{"intermediate_size": 640, "hidden_act": "gelu", "positions": "rope", "init_std_qkv": 0.0327, "optimizer": "muon_variant", "lr_mult_up": 0.827, "schedule": "cos", "final_lr_fraction": 0.1}
MLP neurons of a small language model. Each row is named by its layer, matrix (up: input weights) and neuron, and shows model dimensions 0-159. Each number is 500 + 25 x the weight over its row's rms, rounded and kept within 0 to 999. Numbers have three digits each.
After each neuron's rows, "fires in" lists the words (lower case) most often at its 100 highest values on Wikipedia text that the model never trained on. A number after a token or word is its count.

L5.up112:515491507514526498475466546470537502525489512455481516455495505523526540501515503496461472520490502531517428482508511478467489541502474499457509531528496491452490476481480508532463498467475529553548539522496532495507493533506461557508528511502485496477520528485498528540482530503499520456468490507565548472511504449527516514517491509451526494506514485496482505484472464481460488505489465517507507471520488487505502488483520493546519509488490485492495487488498488476510545532459513
fires in: "and" 68, "or" 23

L5.up271:487493455520453520469502510494514452486486462488455506471486526535432512466492510482535475544540484502521486528483467476502529522523494502480527468454455489485482492439485515498480518523504462522467517502500506519476457519512556513551489490487464494501477531466529510548541500474546523505540517546500520488471487453465494479514496481506479491514525524468504513492511498512485497525551505491519530539511506495490504500513499527513473514499494503481552500514531505507482507472487537
fires in: "for" 60, "of" 7, "the" 7, "or" 6, "his" 6

L2.up265:532493516475472492471520525476531529452519515482496538519463539489530479487499490510503532514475552501483524491513501499530505505487504493491487549476503507489455490477463463536498479545513511503484479500462524532434497554482473535509468530517516506527510474514523503525507484515512534503473495513536524454490520475479524498476546487497481526511513523480469507514474552476514490506552471416491497496471489461481513490506504495474494518545530500511476506494496516544505462487511550
fires in: "after" 23, "to" 18, "before" 9, "plesiops" 6, "kendall" 5

L2.up399:499512501517484499504519549498512478468504475480512515491499467477523493512496475481451530491542484480422478518481524501507484490478494480454538545512559486478494493487482497558517517469482491471480489476516503485544495517524538513463463537486545502513524524429527524520489488504447454490451481496494487525526536473475524499486465521511505484483513503505479508497496507472521485550518489493482539513509466495540532492491486487515485464495463516502479553490508476502519495556516497
fires in: "most" 29, "made" 17, "more" 13, "each" 9, "all" 8

L4.up384:483463491538517494532533491474532535464520473471491535489470542544494507489500506541477494512484515462494477495481555505511469500479467480510485527521492483428463486493514560506496501524482525512490461485496464466507512549490513503496511519492527488470491508501525521476487463473539549505539472460514488465476467448524460523522511510514532502485496473518523505519453479513513504456528543496481553483497474537512512505555485504462507495506498501500500480455486495510496497515505470
fires in: "have" 29, "had" 27, "has" 24, "having" 13

L2.up446:468530484541474494521515517500482533508494474494539460513490475472563526513488488484508515515481500534490484518448485529480537475471482510494495556491487474472509513492556481468481452532511496500473533548489485511503515509451470539509487536450556476500492519491496556529492499528480458477499499487493524491521513499479495532515521507503513489493471477503532492515495511507538460494424499476492485508494462480518516533519490532528514499460485498484499534528467484531509528542469488
fires in: "this" 64, "each" 16, "one" 11

L2.up517:511512502515536546506474519498498492458505491500476505494503477483542499521469462513494508538504503544492475518524481477495466488524482475489490531526507529459502478501451510512470461476499486532521534525496491476519462505486461467498533534501472545572521507488499489503496522528456525495464511491542523517485538474520478513481521554473476519459507517483512525466504549479442483542511511473545516524491502535556477476509522474473465482496531474490483476502479490489496486520532525
fires in: "of" 51, "with" 13, "to" 11, "into" 7

L5.up87:507538467464490494486512534497516540524516461472508556477466510510508495501494471541497513485481524482528484543535519512536471535516494463525481449470501485499507483515476475492456549453530454475492523486503498558516467522504512502538511510500501520517498441510538509482516497486523514482511479533553475523519485496506507543515497479455499469521479510499487514483548492509489501475488529489490493510502453474432509500515517523450514451502517479496534521501517469493485467496531522
fires in: "of" 100

L2.up300:522513490492467481529492482486486505458497478502514512490487521499510497474487529511533478508503490494455542501511500492505513526535479492501523488490481547498481526484557515529484450514512568483462491535440475490509483506473521496524470518509529471489471530499502495493498485467528526433526495517542499488500491528551514534514512487516437509496497510486469504502489458487485470485534555530530496455501485517491480451579466497530475517490492481527494498493511549525537497495516496
fires in: "has" 31, "have" 26, "having" 13, "had" 13, "raf" 7

L6.up570:551480461530480498487508508511511535492513516486518486517522525487504470536460498527439506476441490524451495450520459511524440523504490518507504501490521492487468514520481521514506517481514465502505529476476484491544468505455465489525447483532541488502509504508538504548487497480485503492513478515542474512476462502508523530527521516497515489511495492509567520509529486497480499502445526479512496458467507533484516524472504498487513451563497457504508488489499517503455482496463511
fires in: "of" 34, "from" 23, "for" 12, "to" 9

L2.up638:513505512519551490507481460518475531495486497546489529503537488539520496500450467491476504506469531507546492488519439492531459500530484470478460503508527468493508482538543499486501496489552482509509487484510494521479505497468444430485535529533499540519511496497509476474481524489515515511525450500531484494487491504565497556508500506499471496462511525495520507504456492492469480473504510507534469538521466543496446510508495495507505479490515482485455496534471490525489525488510533
fires in: "of" 62, "with" 12

L2.up507:552465517497557500480486498501453506468500507486510481483432488493480515536512499533495470512491460478455511496490495536541494482501524496489522528551499511485494489534480532490520509485485495491509514528524500493535510527502492498516494504508503496552489504462462457494440501522519492522527555515495522469529536511479492496500526508486497485506471486494555468479455478522461523430501526544515526465466490506535473511563483482495479520482510521492488489492529495464486466542516494
fires in: "to" 77, "would" 6, "may" 5, "t" 4, "could" 4

L2.up565:523499511501495479498530500515472544521516468493511498480499489494462477525520494468482507461490547521491466505520503521503491482512497537504473470483467528532495498491456482530500512507468496510482470505534448479475521573487526490476502530536480529468473504502534530493487539517488525494565506524560463492499503522479496519481534512553503474534493468532526524518483489475502483466466457508496474511468447496497551497487515534465469462508545516509515476520494483487539481524500535
fires in: "of" 58, "in" 9, "who" 6, "career" 4, "by" 4

L2.up214:481454510501484485516519527485453558518488482495530532488476512576524492481513503516483540473491493496499495503530490526520514536517510477481489523461570502491512469510486517535437478511479466480487522494480534485493461498467474493550521517528550489515501485479523487491505523501457548497486476479464498572475523497498533493515489496491484507472525478484487519479523457504507517505511504499490467510483469509519464471525483479485548489487527455494498469502472503471515525487546534
fires in: "of" 69, "occupies" 6

L2.up455:518469520526538513483493481476462487491514532448511498506417523510526546510504477482535474514482499493484527475489538511483514464473549497454469494577512523464522482537527519548520520524481527504504482505516522497486505561492499483496508478489511512470514514482489516494478452501492503481512556507511487486493508519531501512461523503496481490503491527490465489455489480469464525479537490505474493487487507466504485485531530493500496500488541482499452487507516523522491472515561556
fires in: "to" 60, "not" 7

L4.up373:521444446461482514527483524488557483526556543523476485483515499500500495525467487510521492526496483501533501536488498507483475486533515473525503510548449495497486486498481474481484510431494495541490505513478498534486489470524462487485527522550509518503572468465498454485493491520513520481542509495525472518541514480483507536510495488517482493500474499474527533501504480520481490480513489501494469474531481451490521529493517487478529497493525477454556518550490511513478505500485535
fires in: "of" 94

L6.up288:528494480521540530497525502528515519502471480523522529540451502508398522517456468512537526493469505535480463489488506503519493516474505553538500493509491465515446519476498471463481498481533474508487447515493537484507484494447524467496500482516497510518521526501553490496460482518505513499529518497501509527477508475489535491467521472523479501523485534512542495472511456466518490487491509484492504497471457480502463470495468498443472490504517463513538502510500463501501521516489498
fires in: "the" 31, "of" 26, "by" 13, "from" 9, "on" 7

L2.up524:476538466466543483502499507517508511509546484546498565496464504516473530493508477525479522482528508490522465474492556466495477455462450498556495516506497456536520513483485504522476457507485485529516506523480480476556531485502524480478446517489521492560502491467509474516500535514489529484485478530539509499526548488493487522523536507473513528491518447464527479489508493471497470516480498470515501485492521507486531476499508543507495478503463519540512477527496505520487498477475485
fires in: "of" 19, "with" 16, "as" 8, "zenki" 5, "by" 4, "commander" 4

L5.up523:539503509520477470472488481533525497472498455504510498512490493498532511479562477494521481544485523487543486438477529496497509487489484496476502481510469481494498453470516519482516526553540451482507482517498496484513494535515505548505482511519483497456512438497482520564494474496503545471500528493465517508474525508438512529520549473490532480520494543497480499518486468495440496475514455490517515514479505498477494504462547516506459492499504463508513483501510473500527496469512538
fires in: "and" 68, "to" 18, "not" 4

L6.up484:496498515524476497481463505518481508521546537515473529503511557516489493511530492515473540511499451505520466498472533480527514515492516487496490530518504445490488452489478524513519499510491477524500534508501485499483487514457519490481472469479550491491512509472512523535505518455461509479523490515556445514468505541472561472493454519526506513519489496469458523522536506561498484489474486478493460525538511459488507482509524519498478476455512555531482533497490462495525514496488520
fires in: "the" 44, "this" 13, "that" 10, "number" 10

L6.up280:480473510516510509526468488506496525498529514497479543532524522489510476519496489526513516488464492524489510475503516465481493505512476505535493516524524522502427527497518489497477501519528495486492525511500493531504421483510476513510504487499484519452523516515508510501478448488470557472474458506504512518456511459483500479500461515473478542523468543503539542507490514465531491505472488440538464512459493462499476541511479478485476503498528503489535546500439492521474476520452485
fires in: "up" 15, "from" 12, "of" 8, "over" 7, "by" 7, "way" 6

L2.up56:518520512505474478510486449493510491480565485508503515449537488496536489539471519471482529518512493456523485500493545471512484502503531517519512520516515474524513473523439480513462499454481490489472509478525525516477484510515495491499509560522498561495541515502523513495513464528510510558519530452509500520491491513468566477524454477483522499501488520459463519489510456497455492517515515445502493478524534504521485488508479476485513518520506468515514504512450492521507538518491527
fires in: "of" 99

L5.up228:493511505450481482460482537528480515502481486499529502504471497550527484515521457502469477472477546545488489486469504512497490439505500517432552491443555529479503507510532514494471500511493526514492534501503520519499481538475502499487476543486527447502518496463511524511499499488485485512512507526521498474521492518515504503462485503509498493485479520516463494484458489503498494546464551453557475520472475500472485495501498508469517510496566501493516565504530532513498512492500540
fires in: "of" 30, "all" 13, "other" 6, "each" 5, "among" 4, "grigorios" 4

L2.up476:466544491504499464524476483536507474495519492562507517504528475492475519527483503520552561504505488475480527510484538489553443466548500509526495521510484459490500493506502465475454505510452520487491508526511526526526492483519505471531495539494488510513521523477508478461504506563513508519528502478494468511549488462479554459497497495488505468504466507491523495498515476518512484498452459536444506473493500493512499532497489503481491520483533483501494471509466520467441515517519485
fires in: "of" 81, "s" 4

L6.up300:489467509522520458450504525499505456518529498504509458467489502472494479483499509418498515565540484464477457488503506519506520506559489495501473547475489512515493488490506448484483525532502467499514503522480481546530456503540541541516489518498497459515481441470492500496543493496490517500516548495522530504523509455500511490531525499459526481498535523494509542523504483545485503530451496487496478533525516527515501516478525495521529479503512489504524499475497531494520491499465499
fires in: "or" 44, "and" 23

L6.up223:535477526516455534498490499527535473488508512493507519520502551530508539546511466493471538457496455519502464487492511507466533514511517495503458466466520479506526517520486478502498510509548459532551502509524474488504537513503483472546499542460540492539497518489517480518523444516529495465562502498537511500509525502496527481492505487526454489505559482450510493484484450485496475515485459501484483500532525482524473494472460503490485507481531510488497499515472520532522520503478479
fires in: "this" 23, "first" 14, "that" 9, "116" 6, "the" 6, "each" 5

L4.up94:518498497503495495449504541507499512513509490485517560497518484485498480533501523506533501480484453483447429524523480478499514516484447536541505541502513497483446496463508511519516537523522466467531523486502455510512488502485488477495469510481486462508445503497519535517526483485480485470491515508480480515491511493473498519511504528527520493551466451490513459489468508491528501538485486535517547522457503542511504506523506533463502518566491454525505526478484527534491513488495476
fires in: "that" 61, "to" 14, "of" 9

L4.up361:518528473486476479498476491496465558480522474494474501480491462525546473553447524510509516457472486507510477515517545500528503494505534494486500482521496555483555479502512544530489548517456474502510521536462518503517496497498529500517503499503479540513523485472508407460537523481474490459476475516474497499515499471484511473471473537500493462504497530481488497511535512513503555492494523468491488462517483510548497523516492471502496465471512521469536508526485506487504490490491482
fires in: "of" 48, "s" 18, "year" 6, "time" 5

L2.up233:494484518510554510495478528512502504435519518502493481560448506502529512494457498480494513525486465510500460467499534456484486519498488510485528519535521476501502508487493503504498542442537542491502536520472508514507493501516475510508497516449550477498459562452496480510508456500509506527515517533469502505537505548520494504515456513483490489511438491511523474478502492486514459509499471461525513521526483493510518534501537511497508489490476484481493511512524481470545489552518443
fires in: "it" 36, "this" 12, "they" 7, "in" 6, "that" 6

L2.up90:494516506571539481501479472526475518516486443497477474510479506483539482510477509458486488482516479521508484520495489491456472490499495476534481504561482489537474458503469505508478476544499457541495542511451528544512499570484518479500512485473495495477484531503535479510517477472491524514482490527453482490531557572503524500493469481483491502467502498491462480554506521472524481475504486495509470490463524493493520515499491479485495482493494509502480478510490473490440495521477510
fires in: "a" 55, "vidya" 4

L2.up196:481507517494463485541532483535492464469490487466485512494471483491533509520486523489510470501545523469496521457477477525535516501457477518516488501488502514504492514514497492500503473520503508529459523542514453486476502511515523458530506541503540508485470496497530458525481473479522528493547471475521513511512525498501498465524490501465488500560518518513469489558461513491468511477503509492557532511473486480435527504529496464567449460522504509509489510489507527497530535499504544
fires in: "has" 48, "had" 24, "have" 12, "with" 10, "having" 5

L2.up639:517523537529496479500499491508524562512497496525499494518441506531492480536500522490539510470494485479508501518488470486467541550465480511516472487485469517500489489506498503478521492538471482504493456488492480484475505489478464511548547470484517498474447509491487499523519539489514513437516479485462509467443489531512480528499546515538520489479494514451493475493482509492485494484502549496549474514496506491492509535488508503515532491471478514536540491522493518591506494549505493
fires in: "an" 44, "a" 26, "one" 13, "this" 5, "result" 5